config = dict(
    n_layer=13,
    n_head=7,
    vocab_size=8468,
    qk_norm=True,
    attn_scale=0.125,
    beta1=0.95,
    doc_mask=True,
)
MLP neurons of a small language model. Each row is named by its layer, matrix (gate and up: input weights) and neuron, and shows model dimensions 213-276. Each number is 200 + 40 x the weight over its row's rms, rounded and kept within 0 to 999. A neuron's up and down rows have the sign that makes its largest values positive.
A block is one neuron, or neurons of one layer that tend to fire together. Before each block is what it responds to, as a language model described it from the Wikipedia text at the highest values.

Responds to: Beginning and creation words
L3.gate842,228,205,143,231,222,176,197,162,220,218,158,218,148,156,288,105,172,189,301,284,232,197,222,127,153,226,112,184,130,221,209,204,181,186,219,192,224,194,207,148,245,161,209,202,230,168,220,224,267,234,256,265,150,216,120,206,191,202,228,143,215,159,129,182
L3.up842,207,224,81,209,165,272,189,143,231,199,158,198,145,209,219,239,199,139,168,204,178,177,273,172,205,255,190,116,187,267,192,216,252,159,229,247,225,193,114,195,201,209,126,289,219,268,249,207,206,225,160,158,207,204,112,215,239,199,250,183,221,196,176,118

Responds to: Word-initial capital U
L3.gate1181,198,173,202,239,163,207,153,169,205,208,184,196,161,187,154,162,189,149,253,116,132,153,254,163,225,242,200,189,254,234,177,224,206,197,150,240,222,191,117,189,181,232,166,253,119,165,221,239,205,136,210,196,260,215,145,193,234,236,234,179,202,196,159,219
L3.up1181,272,291,176,226,222,172,214,193,247,251,233,170,160,209,168,184,224,249,170,215,221,226,199,233,201,150,260,210,127,235,178,190,193,184,252,242,209,245,222,189,234,106,232,156,165,174,179,203,287,183,253,186,204,252,174,171,192,266,219,201,236,223,211,170

Responds to: Capital letter word-starts
L2.gate47,166,215,189,243,235,231,144,192,171,208,184,209,201,257,158,195,169,138,239,228,258,102,226,170,124,181,242,236,197,264,198,207,205,238,177,151,140,182,111,177,125,232,196,167,232,229,202,159,236,251,240,189,227,190,232,154,265,270,239,211,245,212,229,174
L2.up47,217,195,230,192,232,239,203,260,160,209,233,232,198,261,163,171,176,202,220,161,302,162,299,199,193,184,213,266,168,223,252,211,197,212,192,205,191,210,183,201,150,182,172,212,188,197,220,226,156,153,217,184,154,140,174,103,194,202,243,176,226,233,115,206
L2.gate237,195,166,140,208,157,250,159,258,224,252,154,166,175,225,205,199,188,163,282,172,241,161,168,271,145,211,205,231,228,227,214,196,229,207,196,235,143,201,185,199,173,240,177,171,214,170,215,101,241,159,185,205,191,195,147,161,170,252,221,300,249,173,252,172
L2.up237,277,184,165,242,187,204,214,182,214,223,145,141,212,145,254,218,214,132,154,208,226,173,159,306,173,252,227,181,221,226,227,189,199,226,201,251,168,154,271,214,162,239,136,257,187,182,230,171,203,183,199,258,217,191,262,137,259,277,210,268,164,192,218,177
L2.gate283,190,108,151,212,211,163,160,211,212,218,213,239,148,211,120,192,191,207,243,257,204,176,204,236,166,169,175,211,204,234,223,206,282,196,217,141,158,239,187,151,185,262,137,192,222,180,116,224,256,257,246,221,165,221,144,211,283,156,159,215,152,141,152,230
L2.up283,153,195,161,209,139,209,167,200,182,243,170,207,225,252,119,237,189,182,137,232,176,278,224,126,149,210,172,215,204,201,174,259,211,258,109,126,176,198,187,199,177,213,199,210,186,210,199,224,216,196,179,223,219,198,184,256,281,230,136,195,222,138,198,125
L2.gate501,284,156,296,230,219,233,214,190,235,147,267,259,182,212,166,251,209,171,222,264,220,200,194,226,233,196,225,213,194,257,264,214,101,148,190,177,167,292,179,133,146,220,155,273,220,216,181,214,161,268,268,166,247,208,188,128,274,197,235,219,199,232,224,179
L2.up501,189,198,222,261,218,212,221,208,199,228,214,220,192,203,185,183,215,157,214,204,219,114,145,286,230,242,183,267,176,258,170,210,164,136,81,144,191,212,275,219,221,147,189,289,157,188,237,131,217,296,208,169,208,195,233,240,237,213,251,251,216,228,244,136
L2.gate588,214,192,173,177,288,238,135,240,218,287,187,230,85,188,136,208,288,165,248,150,230,187,215,177,262,275,254,182,203,123,146,229,220,168,286,227,165,276,176,161,160,182,236,203,157,199,185,164,148,185,173,196,240,213,166,214,242,192,270,147,173,174,153,214
L2.up588,216,206,122,188,212,234,204,250,205,206,213,198,241,237,217,160,177,151,174,191,144,259,167,237,205,266,105,176,217,210,168,217,199,211,179,186,175,160,166,171,194,243,234,200,185,277,122,230,142,161,143,143,193,178,210,158,172,236,122,193,173,214,188,195
L2.gate631,246,285,145,274,214,211,251,183,303,234,285,240,196,220,243,192,217,250,207,102,165,241,155,203,210,141,203,232,185,349,261,105,220,167,237,244,234,250,259,151,255,186,215,222,188,124,278,200,214,197,241,164,202,169,176,182,172,141,197,236,209,162,229,185
L2.up631,190,134,193,131,178,165,253,191,218,237,161,197,201,314,210,161,168,207,168,146,185,191,227,203,252,184,127,146,228,180,170,208,215,221,156,271,199,162,237,248,162,248,119,179,235,215,171,231,219,204,164,192,209,224,171,201,175,162,250,155,208,181,193,221
L2.gate642,182,250,200,229,211,137,220,196,153,200,211,165,221,145,234,234,149,290,164,280,291,210,125,225,124,228,161,218,245,266,220,146,198,140,175,127,207,216,206,171,219,220,168,185,193,200,178,238,128,198,209,202,257,231,137,194,292,163,190,187,150,260,188,232
L2.up642,275,156,182,117,160,253,187,248,260,173,308,187,172,269,182,186,225,128,182,229,228,154,264,221,285,198,265,199,215,201,166,178,204,240,230,230,125,284,205,169,206,162,217,207,272,183,125,179,256,141,158,159,161,173,192,226,240,211,223,244,147,237,231,158
L2.gate676,221,191,214,197,297,131,221,267,207,204,154,147,290,180,184,199,185,244,199,192,83,252,297,145,191,288,227,228,237,197,223,190,181,174,116,154,212,139,116,181,225,113,265,246,209,198,246,203,182,206,206,205,233,273,155,206,185,184,178,289,297,201,213,229
L2.up676,220,112,264,245,172,217,167,206,181,212,209,222,143,153,234,143,179,234,195,242,214,200,169,183,237,169,145,118,223,179,177,204,193,142,134,200,252,263,186,192,149,216,200,178,173,175,193,179,211,307,169,217,154,238,110,168,196,200,188,240,161,227,252,167
L2.gate723,184,235,242,134,184,175,280,130,257,254,135,204,196,161,178,163,274,289,251,229,185,238,166,160,263,296,222,219,202,188,235,189,170,215,151,248,225,208,192,244,287,146,165,242,192,213,208,230,172,277,208,150,212,217,191,302,194,134,228,165,237,178,196,298
L2.up723,245,169,231,193,173,194,250,243,196,158,210,177,215,172,163,195,177,200,244,203,174,166,260,223,207,227,247,203,229,202,226,201,261,195,148,148,244,165,168,200,234,261,119,202,238,209,222,223,147,172,229,121,349,213,199,182,262,220,171,245,176,192,159,208
L2.gate737,197,192,236,187,159,177,268,201,217,141,195,186,143,153,144,187,187,178,225,256,168,181,194,172,203,177,240,208,190,169,191,259,270,263,187,255,216,234,200,239,270,158,192,197,262,146,224,130,211,216,240,156,169,195,198,197,206,221,174,231,242,198,173,237
L2.up737,176,144,174,235,226,192,182,245,155,187,166,187,191,244,186,240,226,213,204,236,195,229,230,149,168,165,196,193,226,157,205,161,201,176,144,193,168,235,155,150,186,200,191,159,223,171,223,191,166,149,174,307,176,241,208,211,168,232,178,132,214,181,173,147
L2.gate821,171,156,84,234,258,186,134,231,177,175,197,240,205,200,175,125,262,207,209,123,164,194,230,178,225,175,158,205,223,218,236,282,238,233,196,147,171,215,273,243,171,200,167,144,203,264,156,291,209,256,131,167,173,196,104,164,264,151,222,191,139,199,230,112
L2.up821,144,195,221,147,212,200,150,212,128,188,186,250,232,201,185,193,152,186,235,160,165,169,248,280,214,146,197,226,190,177,219,187,237,177,223,139,156,286,228,263,150,200,171,196,250,239,171,182,227,216,189,222,202,205,127,234,281,198,236,196,223,203,282,189
L2.gate897,118,88,136,118,220,205,243,185,218,187,167,232,157,155,308,238,195,239,185,234,235,163,178,255,181,230,149,181,235,200,202,224,234,177,142,225,210,193,176,176,246,234,159,168,195,167,173,198,268,192,226,181,249,231,220,141,279,237,221,180,201,184,228,214
L2.up897,196,204,140,223,191,268,198,228,211,175,235,214,202,252,166,196,246,208,150,187,275,170,159,227,152,196,225,162,193,109,236,220,246,297,161,181,143,182,226,125,141,262,206,173,214,210,110,171,271,240,204,184,243,218,180,159,183,209,218,267,212,218,213,196
L2.gate958,193,194,201,209,216,235,234,242,152,143,209,243,132,245,147,334,203,232,217,205,176,248,181,234,248,241,219,156,276,155,176,161,185,229,215,155,195,174,207,242,210,208,107,215,267,203,181,256,186,207,161,160,246,121,199,155,178,218,158,193,232,202,162,227
L2.up958,239,214,181,162,210,212,280,273,183,232,169,180,167,183,253,188,186,145,243,200,202,208,159,156,229,241,168,181,221,173,237,233,219,203,189,169,200,186,116,235,169,204,176,214,176,188,190,248,174,156,263,181,257,252,181,148,154,215,183,147,226,237,201,261
L2.gate1059,172,152,222,154,222,213,199,219,192,141,205,185,204,250,192,200,188,149,250,140,247,168,239,167,158,197,262,205,231,170,224,231,191,177,172,226,223,246,172,178,218,295,198,220,107,201,224,270,137,247,190,168,219,163,126,266,216,129,187,242,194,182,203,244
L2.up1059,263,220,236,237,245,163,244,165,250,229,291,211,188,285,278,195,124,251,220,226,201,165,252,236,245,174,259,170,228,192,209,164,159,195,273,303,243,186,241,202,177,185,200,277,212,183,224,208,139,190,248,238,181,212,202,185,263,189,215,254,150,197,260,199
L2.gate1070,192,183,146,259,235,201,224,146,176,185,210,199,211,201,215,243,141,115,321,180,244,168,215,215,163,169,233,175,194,213,194,228,231,215,205,200,123,187,211,153,157,254,175,269,186,268,217,245,270,213,142,121,172,184,188,132,230,208,223,144,233,211,158,175
L2.up1070,183,269,179,302,192,183,287,179,222,217,134,181,182,175,183,250,167,216,195,238,178,249,236,197,283,193,161,190,154,265,193,162,238,187,146,211,153,197,175,149,289,205,155,163,161,213,205,192,271,181,230,199,203,222,272,153,243,218,202,239,155,149,195,215
L2.gate1304,261,145,157,162,208,206,193,285,210,184,204,229,244,249,159,172,135,255,145,74,148,193,227,282,196,219,212,268,211,223,221,164,188,191,170,197,111,168,194,254,120,224,198,197,191,282,236,169,162,217,203,237,228,217,166,177,197,158,232,213,191,170,235,259
L2.up1304,242,161,187,210,195,194,164,197,248,205,212,165,223,196,170,184,169,193,152,155,205,156,245,245,130,155,248,257,240,240,218,188,181,267,222,168,146,174,180,288,130,118,261,217,158,259,254,205,270,249,201,199,189,210,124,205,245,209,191,196,231,167,220,285

Responds to: Inception and main verbs
L4.gate839,121,255,183,135,199,238,228,268,229,218,95,223,209,136,161,178,168,175,204,185,155,125,235,151,132,215,190,207,152,246,204,224,258,222,191,282,187,176,139,122,182,240,194,209,186,197,141,287,124,136,232,186,237,201,185,198,203,206,217,162,222,211,99,232
L4.up839,219,120,111,201,135,181,158,148,225,196,124,228,191,257,203,189,157,218,208,255,212,180,263,144,200,127,188,264,244,195,216,239,207,255,251,318,214,169,225,164,181,282,297,171,239,271,226,231,183,208,183,147,198,204,213,174,166,192,156,161,212,218,148,196
L4.gate847,126,209,215,183,170,237,172,186,218,193,191,259,171,180,281,208,165,236,135,182,229,110,207,179,236,158,265,182,230,290,170,234,252,217,199,248,175,255,238,184,186,150,216,176,236,259,231,161,202,190,167,189,206,191,267,246,202,223,200,234,142,223,163,164
L4.up847,164,168,159,189,184,216,184,273,167,211,136,239,160,207,173,206,237,179,251,208,200,175,262,181,117,215,169,232,215,227,130,206,255,209,227,204,246,164,241,146,273,240,193,185,161,155,257,222,122,190,151,235,169,218,229,237,213,215,242,185,180,207,221,187
L4.gate1086,159,205,159,185,154,213,121,164,272,201,183,232,95,199,226,246,139,159,172,279,225,140,223,224,264,230,195,228,216,230,226,226,209,143,203,184,182,231,212,244,168,190,175,125,184,186,270,236,219,158,242,200,140,212,116,157,223,152,204,180,166,177,220,226
L4.up1086,186,165,243,206,188,284,246,176,260,184,132,163,200,229,115,208,154,229,218,172,131,232,247,189,217,200,139,214,201,195,212,201,202,224,158,192,184,153,200,206,129,156,206,220,237,236,261,202,221,274,130,215,175,131,189,216,170,195,154,195,185,107,265,182
L4.gate1276,165,178,224,167,218,247,146,181,239,252,193,239,120,177,195,185,212,132,153,184,176,200,240,198,183,241,129,190,204,183,230,257,219,137,167,221,182,190,229,164,206,144,140,264,170,203,220,235,248,234,168,154,196,131,229,188,254,148,227,189,159,104,185,188
L4.up1276,161,280,183,177,108,173,157,198,222,233,187,249,125,107,187,238,278,203,206,185,119,181,257,183,147,199,164,221,221,190,206,258,186,234,180,164,175,176,189,188,224,198,123,209,260,223,157,259,196,185,184,188,238,167,187,209,260,149,224,184,155,191,177,234

Responds to: Word-initial capital fragments
L4.gate370,158,113,257,212,118,207,208,181,209,214,186,227,235,275,173,197,193,186,161,284,197,211,154,251,231,240,274,223,157,262,218,186,237,197,208,238,229,246,275,354,280,130,258,177,207,204,197,225,210,146,197,122,171,178,190,163,199,230,181,279,213,218,165,167
L4.up370,191,188,194,179,241,165,147,229,212,208,179,160,196,238,191,284,190,176,175,249,198,168,189,275,176,133,250,121,163,181,207,215,183,195,260,235,189,170,178,209,129,135,178,200,163,226,145,172,182,171,215,170,193,213,100,183,247,225,211,189,132,209,164,205
L4.gate377,173,184,235,223,193,180,240,183,213,121,180,271,180,192,177,248,179,242,186,154,228,219,165,234,182,244,129,201,207,226,263,218,214,185,165,159,255,232,237,261,202,253,194,197,116,172,213,206,258,179,176,138,242,171,232,153,236,149,213,270,200,194,182,156
L4.up377,256,161,290,230,219,218,234,231,195,180,160,155,211,278,232,245,152,234,210,147,230,259,188,184,215,180,195,190,236,235,214,232,240,197,235,118,211,246,233,165,229,153,188,145,198,160,264,192,244,185,165,155,206,148,232,208,228,219,225,262,230,169,274,223
L4.gate832,254,255,288,178,195,268,151,177,218,169,235,241,214,243,242,193,212,231,185,214,137,224,192,241,219,227,160,185,98,106,247,229,243,237,175,246,237,202,208,234,209,190,198,258,235,200,303,206,247,233,182,150,232,134,228,136,222,193,215,237,209,174,204,197
L4.up832,225,222,229,169,257,166,183,251,210,218,234,240,221,278,228,108,175,269,240,265,128,168,176,211,152,231,180,167,129,169,194,215,239,172,180,101,162,261,181,210,193,283,172,233,127,174,192,237,235,205,125,168,216,154,181,227,209,130,226,245,191,238,220,212
L4.gate1195,158,228,202,195,220,210,274,213,258,229,267,229,243,210,200,160,185,220,218,180,307,157,201,243,197,273,146,226,212,277,204,277,240,206,171,208,127,249,237,169,211,196,232,199,187,230,238,229,156,303,172,224,222,185,193,182,229,206,48,162,135,138,159,209
L4.up1195,210,130,181,183,245,186,279,217,240,214,152,190,182,177,132,157,165,191,155,139,309,255,196,190,175,217,170,220,247,236,194,149,241,186,197,158,207,244,152,149,168,247,268,203,107,284,120,127,184,202,240,220,203,199,233,208,175,275,204,280,221,134,225,258

Responds to: Onset and creation words
L2.gate179,200,214,186,194,132,150,224,223,240,181,198,157,107,268,190,149,173,242,178,216,230,195,186,185,245,158,189,205,192,113,253,249,197,208,293,193,201,178,206,187,179,242,178,199,246,188,164,165,187,186,156,136,249,188,157,195,186,191,159,168,205,173,180,210
L2.up179,236,143,217,192,213,174,242,192,195,279,281,132,168,228,165,183,155,129,207,214,134,170,247,223,232,215,245,212,131,176,185,317,244,194,254,182,169,221,230,212,246,186,243,205,211,240,191,202,277,195,155,199,236,255,281,197,190,181,193,263,187,155,163,183
L2.gate236,248,186,170,227,169,226,177,160,200,213,189,189,150,282,239,167,204,193,172,241,191,208,218,147,286,223,261,215,187,201,189,252,198,241,190,193,114,294,186,158,210,146,191,193,164,164,185,270,158,113,203,152,173,177,196,158,234,232,182,171,189,194,129,209
L2.up236,161,181,186,167,239,224,204,183,236,174,214,234,104,241,202,135,238,208,141,263,216,261,234,228,211,212,212,244,225,233,185,226,234,144,174,230,208,171,238,227,145,163,225,141,177,214,94,183,171,251,210,239,166,172,188,214,162,218,255,203,194,190,145,212
L2.gate252,196,232,204,71,148,152,166,199,265,265,280,155,156,249,174,267,190,231,233,199,173,157,205,227,226,219,149,227,164,217,132,285,177,250,175,165,168,232,201,245,154,191,263,201,217,192,236,122,224,183,224,274,196,176,243,159,288,170,139,205,283,106,234,179
L2.up252,190,213,204,208,171,207,184,188,187,262,237,126,178,201,242,257,260,97,238,160,90,215,206,231,197,203,293,206,238,153,237,197,145,195,187,212,200,156,164,192,200,87,202,246,147,179,203,212,212,195,213,193,220,262,202,160,198,153,234,188,231,181,216,210
L2.gate260,136,255,227,241,200,213,152,128,157,99,213,161,174,178,223,158,277,129,170,201,254,101,232,182,225,142,204,182,213,207,210,311,195,115,185,228,121,167,154,146,170,125,149,264,146,292,177,216,204,264,196,184,188,188,189,170,192,169,242,259,223,179,266,202
L2.up260,220,277,172,226,158,218,199,112,156,182,166,179,277,214,244,223,175,192,239,198,201,263,160,222,230,246,123,216,263,135,161,150,151,156,210,225,202,145,175,193,201,208,164,130,188,160,165,171,198,295,203,250,181,220,202,198,178,206,238,195,225,150,264,203
L2.gate288,211,190,164,177,244,193,141,177,267,251,251,152,160,282,204,177,170,214,133,174,241,244,157,250,251,204,123,205,177,246,203,215,262,182,250,245,196,198,221,204,152,265,171,189,234,215,235,157,231,171,194,137,181,205,154,179,245,209,203,230,146,177,221,164
L2.up288,180,218,293,255,205,193,222,223,179,208,281,162,201,251,111,134,274,245,222,166,225,244,154,241,174,171,268,192,125,307,202,136,159,226,214,217,168,160,176,187,128,186,200,216,265,176,209,177,171,111,160,248,186,125,163,244,260,244,199,215,277,210,264,151
L2.gate498,153,198,172,219,153,227,215,236,294,183,193,154,171,173,231,204,122,174,260,228,204,171,243,159,277,194,224,212,224,223,277,187,241,158,158,237,223,202,155,214,211,146,241,222,211,209,222,188,167,138,192,135,223,229,223,204,237,222,188,206,155,269,195,180
L2.up498,173,241,215,104,178,192,200,184,220,151,229,293,132,278,257,173,235,146,182,174,221,251,173,130,152,175,209,235,228,110,242,199,312,239,149,229,150,200,240,201,226,173,244,272,230,262,225,211,222,187,243,183,127,146,140,170,209,168,189,249,222,220,241,114
L2.gate500,89,187,253,154,178,140,100,164,197,210,194,231,187,123,170,214,169,219,163,180,210,109,268,266,242,202,260,133,250,209,194,214,239,192,187,228,206,173,127,185,199,164,113,214,240,181,177,265,189,197,189,192,251,228,247,235,249,241,289,160,213,274,191,207
L2.up500,154,254,139,228,121,136,185,158,248,183,221,239,143,243,199,181,162,211,262,219,203,252,234,166,232,184,227,219,160,166,191,188,208,237,124,280,223,169,234,200,257,202,137,204,196,208,160,230,200,198,235,218,170,230,152,234,230,234,302,178,202,215,164,200
L2.gate516,170,163,148,126,238,218,308,224,187,142,161,269,171,180,219,227,249,229,164,217,243,199,183,157,205,195,249,211,199,202,246,176,236,255,132,196,246,187,167,203,267,181,200,182,264,178,219,168,262,247,215,183,239,231,152,202,197,203,97,156,201,240,212,132
L2.up516,209,194,170,155,183,222,276,161,181,228,199,170,202,196,156,269,226,215,180,196,208,151,241,160,255,230,204,126,250,222,178,109,224,197,90,194,207,261,234,210,226,156,227,175,253,147,248,162,160,348,237,213,190,270,185,289,200,206,236,179,184,186,159,235
L2.gate564,180,200,63,158,201,203,212,200,153,197,231,216,164,187,209,129,219,175,244,218,153,187,226,185,299,243,191,243,211,131,176,147,230,245,263,234,155,179,109,188,231,166,188,160,156,144,196,189,224,134,312,263,216,182,195,187,161,235,145,206,273,228,241,204
L2.up564,177,228,144,234,180,163,239,146,152,151,153,258,145,186,173,243,138,203,215,227,225,206,175,254,243,173,280,148,184,119,188,187,203,163,187,176,203,184,240,211,235,190,198,155,211,155,284,142,178,237,186,208,177,165,89,186,174,218,155,301,186,188,249,233
L2.gate838,130,220,155,193,199,251,232,214,222,222,236,260,156,256,163,182,148,188,180,182,294,262,211,192,153,216,178,221,245,212,170,326,256,238,278,205,162,232,237,185,206,221,176,201,198,200,147,205,174,165,224,102,188,160,204,248,259,189,189,197,304,200,200,209
L2.up838,102,160,241,215,210,266,250,260,220,202,182,207,131,236,210,162,179,250,124,223,271,234,191,220,184,230,140,228,185,169,160,194,226,145,191,200,224,196,183,209,220,198,224,186,173,215,238,223,190,223,210,152,164,250,224,237,212,223,194,163,234,234,240,229
L2.gate876,221,135,232,228,196,212,185,156,225,195,191,198,225,274,204,206,178,237,189,210,197,220,180,169,163,236,193,242,273,310,190,231,230,163,236,244,313,190,219,203,204,249,156,291,196,197,155,141,198,194,169,146,225,234,287,259,189,202,230,191,209,152,245,220
L2.up876,259,204,260,205,174,165,230,237,209,206,116,287,187,224,188,157,185,169,173,230,219,209,250,207,178,110,224,201,213,199,164,295,207,228,198,210,159,258,179,176,208,270,299,237,190,209,208,159,221,206,130,211,205,230,248,196,281,276,287,211,188,163,254,232
L2.gate899,206,181,125,217,230,134,219,190,156,231,197,214,226,208,188,180,154,179,225,224,222,167,235,189,192,156,178,150,201,138,147,211,187,165,328,220,142,180,89,141,213,242,221,190,254,143,198,233,200,256,242,155,200,187,144,215,141,155,243,156,233,238,155,273
L2.up899,201,195,196,215,161,251,209,239,233,181,211,245,227,254,169,160,214,214,224,212,228,199,249,203,184,264,200,136,245,232,224,244,252,203,235,272,220,190,211,234,206,245,125,165,137,201,166,254,213,227,163,223,273,215,246,163,206,165,227,257,214,184,205,239
L2.gate929,132,246,135,213,160,163,176,143,218,210,169,237,148,170,285,254,186,186,239,187,154,162,235,177,225,177,205,191,153,211,112,216,218,170,256,243,146,219,255,171,260,222,186,196,168,154,214,236,204,210,203,216,226,162,176,246,294,239,143,183,201,214,180,204
L2.up929,165,246,190,186,90,130,220,160,198,226,243,213,158,178,166,244,220,192,225,205,236,109,227,246,211,201,286,224,182,201,175,216,256,220,258,202,234,192,187,246,178,218,145,202,224,223,201,193,131,100,236,176,203,188,196,188,175,178,91,235,213,243,164,138
L2.gate933,317,217,228,201,242,169,172,240,270,215,148,168,176,278,227,200,195,233,200,179,184,174,184,253,258,206,111,108,180,199,174,219,244,212,309,217,219,227,206,172,204,159,216,184,188,147,164,212,153,254,216,188,272,238,184,177,268,232,196,153,226,191,235,177
L2.up933,213,295,207,249,128,126,224,249,221,205,185,136,218,159,220,124,204,261,187,267,202,236,177,221,144,172,161,139,237,259,203,148,186,182,243,198,142,200,169,120,198,255,163,170,191,195,291,235,166,198,302,223,149,161,175,235,221,122,199,234,277,255,190,234
L2.gate1005,150,153,162,155,147,195,184,212,184,132,220,245,190,207,183,168,277,261,240,195,183,207,159,208,228,216,257,235,248,139,122,262,239,199,198,205,230,158,241,225,294,284,201,206,214,189,223,148,136,264,185,148,216,115,204,210,175,149,122,216,182,147,233,213
L2.up1005,240,155,235,258,165,276,195,225,249,232,233,237,120,76,179,199,253,175,183,253,205,217,161,235,173,190,247,210,185,221,179,250,174,214,235,189,229,188,167,200,206,146,236,188,199,131,254,180,186,235,184,221,240,207,188,216,208,246,262,210,262,227,235,185
L2.gate1080,170,248,183,222,176,266,233,191,157,160,224,167,210,241,257,172,212,262,167,230,152,201,189,253,172,281,228,252,186,217,165,192,291,236,137,157,201,177,97,200,189,171,184,260,138,139,152,224,232,247,185,141,164,221,236,121,226,172,247,202,260,171,271,234
L2.up1080,213,206,191,237,235,177,172,197,150,160,163,194,150,140,183,107,216,185,99,186,183,286,186,269,227,240,168,308,215,199,139,187,175,309,113,184,227,234,225,246,214,147,223,202,211,144,147,190,180,199,249,240,136,231,176,129,218,208,189,194,228,256,226,153